config.yaml
hidden_size: 256
num_key_value_heads: 2
vocab_size: 2048
norm_place: "pre"
positions: "rope"
rope_theta: 2880.0
tie_word_embeddings: false
init: "normal"
init_std_up: 0.0425
max_grad_norm: 1.0
schedule: "wsd"
decay_fraction: 1.0
final_lr_fraction: 0.1
doc_mask: true
MLP neurons of a small language model. Each row is named by its layer, matrix (up: input weights) and neuron, and shows model dimensions 32-223. Each number is 128 + 32 x the weight over its row's rms, rounded and kept within 0 to 255. Numbers have three digits each.
After each neuron's rows, "fires after" lists the tokens most often just before its 100 highest values on Wikipedia text that the model never trained on.

L7.up261:135117140135175057126178148149108100081104146142114161097071133159192129206177102136102156154103097173120092119150084131088120167211142099117128138123105120168102107110099136137159085129149117130122156155115122145172130158118108121092116136159127062116139128175110055150073133130152062124153135125151134122129145145059126127118082152161153077137130106115146174109093155136158068102136165145104147093143151158069125164139134119127134151107138083094111151109115155159150166148184125085144187092114182145140128065113142121094145122137088099090140142144153172128029089132147146177
fires after: " F", " f", "er", " Fran", "r", " N"

L3.up537:119123123115098103065188099086152157078139175083169125085092090175030082098204146100158092138150170077135096163149091160180158082134121083107144171118182129133118124072158090137119149140168128155178112093157164097141135147182118148141127106135080078107152087118080156121148161114137171131121121132129109125069132081167097106131138120100149211073181194110081127147169093114093112063120153147131177201077118096124147149095050107051126140160139144154144127168138158135163136188100098129126086097111146187127093092082175089115132177139126160118100188107185141106121117099124102137
fires after: " Ch", "as", " s", " S"

L3.up384:175104128160115170145153149139077188153127149158164087131101122119110164120156117161088105124170133133129087119161181092089139123104023088166082149157106102140143172150115163138118146099126138054078138167164122111102178127147118171136136156143146172152096066200142149172122107086089127160129100077165100117097115098109067089123149119119105082228139106171168142137179192159086092128134111141146092125135156151150181144110110118098162146113164172127152115154119095163133129100123146141134159140137136112153088115176050189144103160199155089141094064176092114069148130106158110112
fires after: " L", " l", " on", "L", " Dr"

L6.up478:093110142172172167112085116149132164122116141179088074068159119097137062116125104107181143104148046142132090100144154108145109144102099121153135083161077106073157149122152129159133184075112081110069141114081126134172140150193170115176135104132126120167117137126100124171147085124132109091129098177178217124146096144103094095167194111134101116083118117126118087162099136147169100159141137109173142132094134084090138135114181162138133111135209129152130148144169172138164158100142154123174176142135094076068156165136127179160095175144159094107132150153137140162126162098145124176
fires after: "ov", "in", "i", "z"

L3.up638:147113041172138108159111110138168153148170095188189129122093138156088144121120073180142082076172117118122118134076198144101107096090198151139062154095099121093128117113156123178114114125154133163112134124154102126117167113101134126170143122122133186119095066117129086120115130136109152078140116039080063190137181127128135189104177108141172095156099207140168143104098097152189094086069136105082136170131091129133111166148137145128120163145125130132118102118126094071163092159121112140134115175122138053155124150117121103092062172146176134106097150184105113154075082171131122167
fires after: " In", " At", " in", " Rep", " a", " the"

L3.up947:097128134122190067094136102132136142181064116098154110092147130120125096180171117154131109166120080108117180131067119052117130101173142126162082140115119094069184106147145150143128119097118123162165118119118155095115146115119081221194115196149146142114138123096110095140135094168120155092124147095125092152091131111105153122175121092167106160114116157130111107129137064162137137178141149192095133139085118145116093191146114185162111117068096104086068138180128097114124139166147149175123071131108114115159130151158104163136128101175070116147182148166147098113109142123079102120
fires after: " (", " I", " D", " \"", " M"

L3.up755:091164143105131112123134141145098127116120126078173056054127127139175147040118091179164100095156172130097106158116092114152093099087171175129076142110119109103154120205223138169087070126121084101070187143163168155121181146136151101173130120105135120191108127137110124205128152104136121166110118186147139106093152155129138138134113156152037183145112181164159130095121096120127081154164164134121128142130126091148096116185126129115136094148104116132114124158142194108092083161102172181111169188145189087137108156152128152197180154157100180093181139140114083140136122089162114140
fires after: " R", " S", " s", " r", "res"

L3.up660:104075069091171122166124133099104111138123111095186058120128091169081132102137128112101116175149149168111156116112116106055107095117076147166098111136134081123161163112102155158108136122149111090116123111111127174135146084134095180169162077150128209108108110135127135129139173127078159131118144125112111104129148115100108050108095115154178094100139100127123123087153141124166097093129108160063169142135084186162169164094102080134136177114103104117096117166119101094075242137122061182147135109096130098136139155051144131085157143182072087125112125149122148137076161144162120177
fires after: " C", " I", " W", " He", " Ar", " an"

L3.up447:166106093182134130141129120145132106148136132171122161084086091145132149148108107145122068102151113141197103103117142089130160139109113105147078128130166064223114182054102088109141115138140162093155150123081125077117078067026109133126113123096169122124072175137156135160168137135137158121119138147166124113129145108138160102098153091126163098133192138145150126067131166124176159112031149140101124094152108115079103144112196110125142123157115131117148111141126118120119102194129128167111123078105130128156154130075068093140114093057167146133173139151158099143179116181174160130
fires after: "A", " t", " a", " B", " A", "==\n"

L6.up305:142142152094130133086109131095114133152137144128159168081107150068094112173103120151087103126167124140161081097084129178150072122074150064125112113138143177177118149105166166136067068090090108141142135083116172154062146196163101113139119075092143148105127116099119114066167135162107160113165131117168176146146166131154168141126100094149130194138178110137113121132107104164098115133106112172104205127113149165113167109070135122161115125198157144144136153144147153131127091127111128145104105172129113125161106084184170158152125099108115144148103152125088094117028120130080131122
fires after: "L", "C", " E", "M", "E", "S"

L3.up389:117097134109101145137107095059138106144180115210139126169119187101143119118100134163098130136169126120097143159083121096117112108133131095135119122056159127148093159128077147114132122148078134207028169094167074152141162147163159131088101131130132113131104145161115185139085110152134113091079152105135138117164165126117162160118106080128149120070115185099140134100118044118119167117143154117155160153144192108123094052076163095151154113150108104133123119119129133130150170096138091171084144107135081109166132189136085181076172171130070148108165050114151129152121139119122114079
fires after: " it", " wh", " att", " bec", " to"

L8.up301:131065102111139138166130139120144114095139108218089127129120129108104148147141068090150082165134131157191107118133174119108137157136126170140115120112120079123122137163156153080113099164143142175146154097113148092128134137058109119165157102139124121098201150072164165155146088137074075123066112184140182155197155162168145101147181071129111162144091090062083143162163107141118149164108129146104080157118099140083121148163112192107158160178125108129123158165074147116125085152163093165144168161109109112135091096129123118138140128149086074100143166108149143138133129144153068140
fires after: " B", "B", "att", "b", "a"

L6.up906:122193118134177076064142115126129093138130115119110129103168099156089163120119149144169088132177071215184127156178195127139101152104148104150169117208141115118095131064088038153197104055127094135102114048147117137143139136168140103100114125164168152121130185146152128142148149080157086103130115150143146130178121124129092134124168125167128097117145138096074099067086135096097080100124120142149136122107083121089101159125143089119175152149130070177112108137186085132159105115124152199184191188125105100094181093173153164087123151074103141178107112133185190079167118112156122151
fires after: " R", " r", " t", "R", "T", " dif"

L7.up870:137163128100163106071126132111161104118118164077107120101121197119078148054139132080086143113117151117100082130097071134079148197146078122167116149133088157101124109110153187123118130109130139117122143147107142042136109153140102120208164114155104173180182126108127131111143116126163108167179135124140158126151144105144115151120127192166121112067158081078090155099143155124116132161124136143133129045129117076164103164127137138158141137117117125212122129132144103127169133090183084205137140099142140141134103138143128174153192123085090100076144107072094121098188115144068106189
fires after: " l", " w", " L", "il", " W", " rel"

L3.up116:113146169125083131120146088082098098141080150136106114159127118125099099108145094116111126088142107099172182113143153120150149128158084121086151075093124201179165077137106111136117148168111119127122150131111097117103142172167101095151134120117138103149079134076166155095164142145075144109149074134142104083126105113147100190113171139161116204162052111165119119175124149096100108085120145114210124110109140171152138178187110104155112168150114140131184122164077168146224113139154097163082143142150164102134126136150091183181159096123114198144171097130085104137110112195114055107
fires after: "C", "'", "M", " M", "h", "W"

L7.up536:124120128119151103164134133142143129136133147124200170096110093162167184118127166166109109097106104162164107165081127093142083099072131190148076104105116099146073077133182100119105115150094158106123084106130152088073138104138163131131151146144138108093130115125083135108164123136172130128146086116140111184096082132137131126134208093121158128096074134136154098132091145138080134120115083123170129107118131154122161152181117134121127102097163084097144091173100118076103111219069096206157114139097119083139120156081143120122124209120124177161146159145117155181207115098072138186
fires after: " B", " b", " r", "b", " ab"

L3.up62:121127195118063083090168145102124105138112081089128107133105131104176185122113094156096098088113090118100127117078124106163135102081125086141165175177180165108138113141206133148115127132067099152088167117143089144134134153109131140101102099171186096180161112070121174143131111161124177183169157148130064131076088155155150126124099131115148141128125169148119120122111125107100109169104132128116111135090132120197129157087154106122126119127142105142131129104137118142135089208130119154126148217118137143131089191161121139096135143124113172117125171155149144108146122144134154169
fires after: " Re", "r", " •", " Ge", " h", " S"

L9.up699:130123147105190058057143105150119171138166095133146116140069111091137144144036126108099106159099113118156124089070100084086088140138104193120152152148098106149127108120202154127118137107101114109150079130111125162096086115154149166094089142171140195041178127078139174100123147106114129108150097123160108083117130081075102112162119143119123101164100070095136130141137093194128107123143091172115163118128186180151124132101121127121164135141139142132109142118147068096117158178171217155103172177052159137153126165178137214125137111165093107128094163134118121095196137141168129109
fires after: " C", " c", "C", "/", " pl", " R"

L9.up462:143201127140131141124132122152120187190144084170110141114141141095150118179142077180126163128114101123114178154126130154101075181098144171190135190087153112131181141063108084114109125115163153065151088094156127097114166136126153183134161128169072165106159129148115082123125117126087108128122178120067129142050072134075075167120153101121102181084122126104188120155188142137124181122144113112127143140112119142175108128107138142157181079098151069113172136054082120103153114128153161130129055146155174109075132135111116113108052105094128145126115212122151068142163093157136130107
fires after: " the", " of", " a", " and", " to", " for"

L8.up1020:122124161123161106079113094205111117099078123153075158136127178145134124129135116092136123109122123107111158120157131137144145141089093165173149092112141119189118137128175112117159085127144189027116146161139064164146117167211197139087094135173138092186223134139135154087101113127115128124115133143122138087109123106152136107063080122119112153106185086098189142159101150142101115154140069125126152141110118152131130154118156135116119156148071161138107105110083077100128088111170102075102105155163154117144134119126188108139144145110168150130084128148136132170141122150139126187
fires after: " the", " in", " K", "K", " trans", "te"

L8.up302:063107132121100135143093127132093092129137151127113172093109155140157132151140101183148134137169117105123127107231107151069102143115055078121118149098113142107075100179128132107136126145129139147131086094091157142145144135143111047123126161141132128173127136084118088137162166105092179076079160119134166128138079062106132118133104078137155099131196168188065183181069133096126141136128164086203150117136069156146109177122192137125094148107089117054094120111168166141114084168132139165093129144105117105096069127115150115118132140164152131069139089154087111064101153156125171084
fires after: " H", " Q", " h", " Russ", "im", " br"

L3.up52:062107155089130096173103103099167130109104121104125154134162176078109144138133085128134147162106164143186166130136117115076120071119047117112115083124089128146122139131161148169140172131138121175126115134139143172129140182115176137146085179166184136111157098147076110130139098213067116129135125121124187072129079129092165208072158157144186119187124122105118101117160104135140194110104141165152126081150115084108130207089143168127149112033146071144085153137112099120156127122145091119144145142129146146156165167092109071082120119123089175129083136163103204161151111151156097121
fires after: " m", " M", " the", " c"

L3.up910:115139187069156159130148109128118214097159166096180106143107087142113130157174139131143164144179097121193137126144097117131138096130107091131147149115152090183130156146138141178153100121133089110125075147073061080097121131136154089151082135111141143106121167143139159086155101085169098127101111112100080158144084148144106167065141121128187114167131156083125143092015114114089135112119098112124090089087067154138164143124107146085089078080148119089215063118118167111142164158122144188169129096232158145105110061136146152126140152061148134149130156183127108095166160146125152138
fires after: " m", " t", " M", " r", " G"

L3.up937:096096136086155125036172143139155136137112075158115129070153139113141130126128127113157115103126159163119144143137063129162094125127131104095144127147167134167134153080053126157155151142130176109127068148087132156122151105144164109166167100037095110155135147122084130172128130130117189104109129140140094135201113127113220163119180179122133143162114122149096114131093110153107123169115150150123207164156083071120137142129099172152096095168149142130125138050123135184114078128067086173124121148122191181092101107129104154136091182128112137087055111139054094115140069138124105100
fires after: " res", " con", "igh", " sim", " Rec", " "

L3.up219:115182137085178081075163204107153115191112085126113100100148095078119112114152140127143094058089152134158135126125114123124123116124113154167140158151198059116179101140167109102115111172125147145135144162146160086118095111150070117103152090138098149134100095123128132122123065155158113141112111127115112167096166104164065106115148100130163141100119171114098154130135109128128096114119152198090155172101155126160108206175122146117108055072126136102151152121110091110155165158225096163097130098119104157150149113155139150129114147090119077104144144143183132163101147108159113162
fires after: " v", " V", "L", " l", " L"

L3.up314:128122153158134116084119118164087170197170169131147136077116106143187080164149103164112093162137134152090128105172107106168123144077141144088138132117148199101073142088115122130115199076117146088156103147159140121096168078108134104076078125177135139146084144100152141159097167069160117094153117097077133196126130131122106208142138115079136158099145137151089082151098149144133110063113138163104181181137141102116175156083079129102085083156125099105113154137081086135135188136116140146116146097082100085151103108143084127229162121082160155081125085125072112180110156119100084133
fires after: "ru", "h", " sh", " p", " Ch"

L6.up699:172128116099153094132179121138155197167065115154117138134138138110075123164095148100082138111062167091131152172114099148149160100134157085158115142127126110121117122152129182097077102109066165119094189165136096136109209116103120152103115114137147133140087155182110135106158098133088116208194170067144110109102091068054130162113140063142108145136090145133145152158107156129149124172081171102203139130121069135077186109073127135129054156114152070103139175138140108131134072155163079123169181160160164104183142111095076138087117136121177106116116133155165154100127130149124106114
fires after: " L", "ased", " Democrat", " l", "D", " D"

L6.up647:119105123132094181114162170090136092027159212130077147102161117186133104080126118125153153100183076134112121093162163132116099134147123103118087156100122129210179159133170161126155105132177094126166157121155067171127074130132100125096114180083125096167126132120096120161148161105097132090098157132132142115092096104117052087063132138094128177093108130175122175161158120153146098124107118101136148072148125129181124120176153068119105112095122069181128141110091223102146121130129117134141133125150162129175160176139113108137144125138196132125107104180115171101112077119104132101
fires after: "e", "at", " s", "if", " t"

L3.up346:148142169067111162132121182183085118106156100115171136134162094111079153122162069101141142067137137113103174199078145105127100171145095093183100139115120143086140156120109098141143102134119125137119139112151167079094093078150140120093106154103156176132133125110109176042111156117116073150093115161129140099138159116099081089136073106222131130137166149139135128140075217140095096202080160092108129170092160100153177164090115139113139150109125120088116116155150133101170149114111127130097118115049148152168170126140177082204106131145102077086121126160173165170144118118120096144
fires after: " f", " l", " the", " F", " w", " e"

L7.up102:134147112070119163101214182131115117076107106150219168129100071098092124130112103118129079053180131116165141057130104131114156124076156188164075160135127126118129152188095120161104094090082140128168134099165170117100176123130071114159194158089122121106166167109127139097139132127103155119120180134149174168143161160036108131091138157109137149126134209136114171128140098184167131134131117149131110111133072083081150132120106163164130077132134145135113143113150106140181130109151152115183141113131124118119157204102178127177116151153113114192134170116111114122103147070133085083
fires after: " ", " (", "ol"

L6.up695:149112081144130172097164128125086203175142140154103128101163158175145105125142120155060144099146125118041148111146134085170135112103075126089084128097173177187119148108123144179124116128115189137146146136119149103140130079174106134124149114127182124117107094108134118147137140136162134108168146179178115178112173122107124131143099144135131181161175159130125183185100125114150084098100161151163152033085135155160076126054121131088126110157120114036148070099116128150155088144195069218097110154121132154145082148201094104121047130152133083147168144124149154140147134117075114142
fires after: " h", " H", " Ang", "h", "ir", " Hol"

L6.up510:054167119133128191103096185173120082143205121122128122155113115146136146119143149063120132123119135017136152130118176115106104180071138145133163100123157104111110071060154204112104132141057152127126104125058122138175126100183111138167084139119065094134146105144169145135119115116127088220105113112106121150156089125160140100107164144175055156101149128132082160087186110105215146141088169127106122122117174162180138153109107135099169075136122109138152175113130159184087084192118151164104118150126107085172091089173140141156129101113131189110166082125081146124128135116117113161
fires after: " Al", " N", "l", " al"

L6.up170:195133083175122143150129076125151101144118089115105190084146087098170135081091100120126107155134125098123126122102138148094108127112160108121147096124129164098107133141088141175149195092128187102092154195091085188070074160159130166103089090143157147093035207142137118134065124169093081140054095118132135140084076132078107130098141154184144150221093111184156099141106109163086130166155137130127093144211138154107139126129151063139124164160113159132166151132164125136124145117126127088133133123115142111130185171129147105167151108128103130112129097144117103096154103111083116170
fires after: "ac", " Pl", " c", " the", " l", " C"

L8.up930:171081170118094133139105097122115171120131129148098171078124126166135123147142115107185114156099101149128071113138135130100070182099077109130112136113155132174142156128171182111117148154162158154131132115119097160187127149198129144099124134066138140173130061208127137112108104118115133060158145101143099063168193127126075139135149120154147105108129125154136147091129070082142127091142128105039079156096146111136131066111169119144153137110082105147160091149163123081191078084148142134111143154106143159206125166102108120115141131164157137158119062121145153120171149163120106119
fires after: " the", " In", "In", " in", " is", " can"

L3.up544:158141123106166183127182091114136132168185166127115065082097135072150103158119146167115145120097116083142097140126193082130156149116112206164133147178134091120156127123174120078181115093124103107147171175109107075154068100117128108096093119114137149108150108098100133092091111166144115131147140113103099119192100149146100060135115072164141155115128092131135115113057097114130093086061128127081112171121110107110152130096136149101121139135137098190109120160110132189171174146178156130133137134100095129147144161144142090159140141179126082108095108161171116186255103144144139140
fires after: " ob", " f", " l", " p", "att", " F"

L3.up775:221143091097173060081207143127098150144068164155125064104095120118129136071151172107144099189135079104158162117120121105166120148148120145063148155129087121116149138141076131072139107106136138194113147135163140086119172141113171093150169080149163157106124102113198112165162127111117184101131063169119199182153131136159183155147141111128111149144135102175137146136097129129140129106149138148129084071134173102117135163104107102130142103085103100090128103153141127185092116133137118153087110168139176051118103175100128153177138100098158142134114138138083104144221108136191081098
fires after: ".", " m", "°", " mi", " km", " ph"

L7.up326:166127161085135192176147126044076096119113121134122140143122187112096155072163098150176188110142114108178121093098126081140169106139096121143103097153148146133081136147110110111133080086148120136153124071144134095106079102052127071161176115131128105120148150131112109126107103149119181148102134051213106107168083143155117110169101146076112116140128086121113116104091121105134155158099109130132110181126106141164151127098092110078179163106088096159125128202190135170186109189165090151151113145102077155169170138072117094138140108127103138144127131116122155198090129067159110127
fires after: "al", "ar", "am", "a", "b", "v"

L3.up484:109162131101143176136123118115144069150171134174125134122136088088213084071151142089112212097147082148130100109140091106156087125103092134150109089115142146179144133107155131136111102143086117123108184140131159136168115166105163175079155171132145127139144115147129125158062073127144122159163127138136050077134152139145096092096119102152053136158144096116108042109182137145207112123126096184124136162136098147140153165150176146130080174079193117136103148086069120179153194117106111088181136132070110100190111083100141169127140108152121125086129118124190132132077126116109105152
fires after: " C", " f", " F", " T", " Fl"

L6.up94:176107122097146155104153163078118084125104194106110128140083161135134089202143090207088146184183155080130130141090128120091174183135157177125093106113169085158070205087074184124129099138152157132125151142116065174152114098127167083094132065128181163136091118139174207141135164124098074195132117150129153129158184092156113136118126130126139119095127136168150149122134100144161133107074171096140111129149107149105130126132091067141102169108123121109131144118133101156166085147134088175141182127168147065198095142167069074153154172115190113099107127158068128140081175108122129105
fires after: " t", " tr", " follow", " home", " exp", "e"

L3.up406:154118133061132100145130099071127160166125139107120055164180127139162154150157125106139107123145148150119153137124058121118082088124072109156165056086159154118086102155166136169145054152178057085128100168166102120129096075120128119116126161144105095140126128152128160158097128104147077142158105172118129107154146176130104196102134165142088105112148163066120131112151126164130140141092151131125093081127169158176113114112144164109110044145125135140096121120138135067091104183076167212112115096154111072157163155143077132157130040103147179182164132134134140154147122143102094137
fires after: " to", "R", " t", " P", " r"

L6.up602:115100143113111129086148111134128180095146130096078153166125073097107116149210116136120170055163108161133098105069151122111096101070047097141187141121109069141072133181135153132118095182123098179121110146133085084088124121170088123119148116142140182114142149054101120112115152163102133175170139117156103106179162114146059150090097132145109115177137161088147084107103117144097111143122087167143148134154097133118121140164077183145141101190124153108023128097099110107112140166148149063169074171134148134158153105099131182103121143122141124072184154140110124096117131111091085121
fires after: " C", "E", " c", " P", "C", "B"

L7.up733:082190146094162075093125134125123103115136142059128112112125090146099103157095138117122084175166122123121143079126114179117182159132134188114107077147151093177150122107152132189102156137159097136148168115135156126205066074153105157087140147155110129156123128089064097145141100142132104131166155095043188155108102120168087144171084089166099091165103100107181146138170084128105148174163124140112111135076098123106109165127181145155102096131117086174138121110111102103124158133140197130163125209117140108134162134138113213117142186105141108080141079087112158142116101137136121165
fires after: " P", " sp", " p", " Sc", "p"

L6.up807:151115134100149078099131085054127143065175227132169120079169133161162109119099138120107110129124072130079170165133125091094145059119078101078105148063166115088130141163163090148078185144164129128148111028194111095118106128135151166159184162108160082143104112163119160111163085129120150146108099182073124138129075182159116140143140163169111150133138157107120141142101173132193137134135127181118166100147155153154122098123142107146170141116147184136132133091109103074126178160133031108151161168112174102138106052154175151150131154140146133107148124151172129123108108123116134116
fires after: " S", " s", " ch", "is", " dis", " M"

L3.up879:141081122115096195126088095114173135123150142191140105118135174131136129121109152107135091129128112146093152076122154150163120113125060061157122067117050185134150191062109106169176136136127096110109065093177098163158151180202139147191185140154080192097163140078101079099157150124118136087139115035107111127126127138099117151133115130143090144062093105099128122128072072144109116130147161090122117106143133099148097107194145121122094117165128192094121158094136124195109177094119110154172116102101092101078148120138142092098168146142136162143125127139165186117133125169130120168
fires after: "ov", "i", " prom", " bec", " con"

L3.up333:119152147121182084125058168150102124179108131126136122128104175115148106099178103091121137067140113086131140178094071109155179136100098177133131171098146093143113164111092136151136164159144078132165165157117094165117130130154064110087088165094169174109112106154114174182114179151095084090134139055131102060166188117127112154135083075131176179122210130119149115116156166105150098136121157131147104136089211131166132098221129103122155117176082084095107149157146103130121126152142101103105124128116135128162126091156147114124134182143154084131159104139138099059143130097168141140
fires after: " w", " l", " s", "w", "e", "aim"

L3.up781:132129110115100172078163099085104150130121061174102108126105102163148045133170156136124134085089090099140139102051167149129168173173159091133168141090175131076165076162186149151118068122139143155107127196160179169160177130121145142100102166141089156145118152078151176069190120100082128172087170162139130168119137152167099131118134201123131110125110118178137069116156116121097118121141140126146147103183126114095128173148129107170099094131108100123137155081111111194119126160156158129086088115110132149145152107117086134091149087162102164075166116166151108120159075137102145097
fires after: "°", "M", "C", " m", "D"

L6.up18:179179136117140069135180114108082113102093125090100100134138129139166114151159126126091104150090158153107179074130081078217187098131115095099166184103122156140143154184108143164120161129151080158153110109168102116069117067121140149127137148129165115133124111108140163114149146112080156102077068125111128144168165122134122084136132124125072174103118060120099117143144057158138144195101101169142096119128095118117084069138132151120116122160115126135120101174147130112121127124163097188176117094130146105067107164131131112136148111093117128058121136116152118175135093164123159153
fires after: ".\n\n", " m", " km", "P", " p", " c"

L6.up750:134124150123128096056158114091124157123150153149136112104159099096136147147134123080100142105146118115227141072086152064153096112113139122127108154111163121124112156100182156122123143103167090100124164075101097134125178148192119206103122087162052076096149097129143161136123137168127143100130133169137129133182129149103174152081090150162108200138192109129106190106087156082124140147090110140160068110111142162106181125160124070122140155133160122032104117080117153137113119153176132117165146147063130144134132101108149103127134125127169116090144178123170135161099093170105124119
fires after: " the", " on", "i", " at"

L3.up399:080162186079063122110182144118167182169160095131114161113077147085111057114134115135103111176112162112146154068123123160123145122112045156143128161080151146073060134160130138097130134112134149118105112131202153046164180148112181102113056117147126163142111123104111095080155152185083145071150074166148150133119132097116145152102108165176115179095140147121136080132118160107144091122143111073162101094133141199135143151121140101092127160190083120129092043125116160137149031109129087083091158119118132136183132143181063141124181140119105125141175107145123157168100121166136128122
fires after: " M", "M", " m", "ap"

L7.up635:149141113098169167067111102153146055065158055131133123114117139160103130091142136077169116134111103102064155100124140139150131131147147108124093177082161105135163120105090101094167141096088129171163147077172163180139153129146151138119132105145045161110128082132182103137060170101099134078142132094153129158142217119052124161143169186122202125150083128091109145108046122104090116138158137126156146127136173136077176147123135136087105094181166097225130115138184102146107112180173151120123134142134096150152166091155144132154099143147178142080119140135119137124144124087134099210
fires after: "20", "19", "ing", " Am", " "

L3.up51:136108145157142137179192109071108229151057112158180122111104134138182092211139151144103105107152140155150168086131144126081102122090085087104156115136121107127155114145169123180114069183106192132139115095150138149131152097144213097122136119189118064097122108155150104129075120144115106161156134097149091166151134133093138132189157148141119118161095123185109111127086129093115133062123143088130110076147120122135114107140141106117124160154150138075130088151126117125102073119117124095102094151137118102190138120153151170170132094172191164141092120150125158164112187135141115030
fires after: " M", " m", " T", " b", "M", "On"

L9.up806:145104142113053115090138100139090186133171157123160090086137146161182121186113090148116111075176119160141122150073180116209211093116132073124094198107134107160114164142140131124103131157127110092137127156096137106106119111139119113116104173138142213138118102116146130110132133132165150173120068148094137134183112171169130144095123161184104129110113123217130115175075167139143079162124174163103223161126164154159095087119124077100219110084148150160111085126097127063105150132150086182100160156122112114084149128156150120122126085141103119088145089198123089133135131107104137181
fires after: " S", " s", ",", "S", " con", " was"

L6.up526:123141187093130154135128155124114195121152142111200107156129141063130132193135143106073093156180133131094210103128106145023114128154141100091106134079163110176098130141172125117140102121098143136155117120147127120137094133149141115128117134139144116101095152159193070095184106164129108176070124123148120158156060103145156168122171143147178101132130165184142085138136171150139133144148127146146100121114138114143165082115097163068073091134109079154154103134094134157108082109165102089169113162147130090135067182177168135214121110104111140139148142103167120162065096149115176153
fires after: "==", "===", " m", "m", " M"

L6.up371:113183134144167146112192143168115157102099120172128159177105140141127149165110058163118122058163161158161085102137142124096136153138120143153158105145113090104121117153144112068145085163128141054151076066221131126064134108093145097072108093162065139117139117117109102094194141120135126085183132129119120126098121123176103057214145129117085123129134096148149165143083165143172068153129099152159160102091093099096148104160063149140121159168081108146126164135084125100129185141156155083114138136180150077153126103121088098115147154141182195101130162083090145159186094143161143189
fires after: "b", "itt", "it", "if", " B", "st"

L3.up478:122118185117140145119174146114165153131073103144161140145120118069176155154112128148150151153152167113181126102138127112139108146175138048065154134128115109167132122142122100127115059077077175124102100200191149133095079113137164117135147052193172066143124183088135095096133091132136120116133140121094196153117149142139166154063111144104164108109100128162122118124123145143098157077061121129146127093114143103175187204132097103117127119154200105119170139131148087108110116134112105158113147061092183132165123056158078129133142160089063107112103171177137101096081059138138127091
fires after: " M", " \"", " new", "M", " m", ".\n\n"

L3.up267:076123145174147157117130150152139157108132163171141075137148145189159158194125152065119191135146130102063187152151184111070161126126127148148150189145088119118119159086045158098190086133113113127117149109181123145106115127086084105092123093101133101100118097144108027172119097129170156092168060139094119171113098164088136106125167140133081129116133121148126115155137089101099088102102107161158104070121105162089131122201092129152084176087153135150129204105136190154080139109099067153119138172143101150176149138105136071079176137093055179173156111093140147121136154096096108107
fires after: "-", " (", " sub", " \"", " en", "–"

L3.up383:142112104176096124161160110126150135181163094154157151127074130129133099126103048128093147139175107182179144112143165107114113061053119157122120187149151081103176092140147122129128136157134125127171131055179167190108117165132153148128148192143069123088119132180095116144105160103102129067099096071152131130149086125096081181097096090177167084165172173128207168074124110155117099131101112141164140114135101150064152151125151117143132138100141112055136131137103129088141164135095111087129071213077084128109097122119106137141121103121100080134122095169106174164104128135113105102
fires after: " f", " inv", " v", " b", " V", " "

L6.up988:100089140108144190158168094162113137100107147109121116109149145101110136151143132099139133149132107042120178134096188154099078119081117121177169120108108090061152131120128070139147143084121105096137149093120089123212125166103089069126090107159108119161132219088073159100168121102079119124189136107111156162156122094102125109141165122104129133137128123038161126170131042111149168129189148137100099128150148115137135123147177149140113043174172117094196118127124111124126105151168172095147086125131115130129089053099115123163069146147076117120143157095135084121127138128127122180
fires after: " G", " al", ".", "l", "h", "ie"

L6.up774:117143165136130067073124121109130132113186076125122096096174115146060056101108124158119099087074135106162116113142082160056141135190061166202137082069118120137112148121131154141127083119195120137068139131136155140146172133128125118159154082136098099104176106098130184113081125135110071088143118157174118106143084141148091112146145160070103106123154117118117119179130144123152123098108080149160172187163111140098135157165097114086131133135162163132077102192090152162099133150166119103151146108053132120143128135117151137189123153142121127109128141180116200176124135131098111208
fires after: " Gr", " Sc", " V", "te", " Sch", "ack"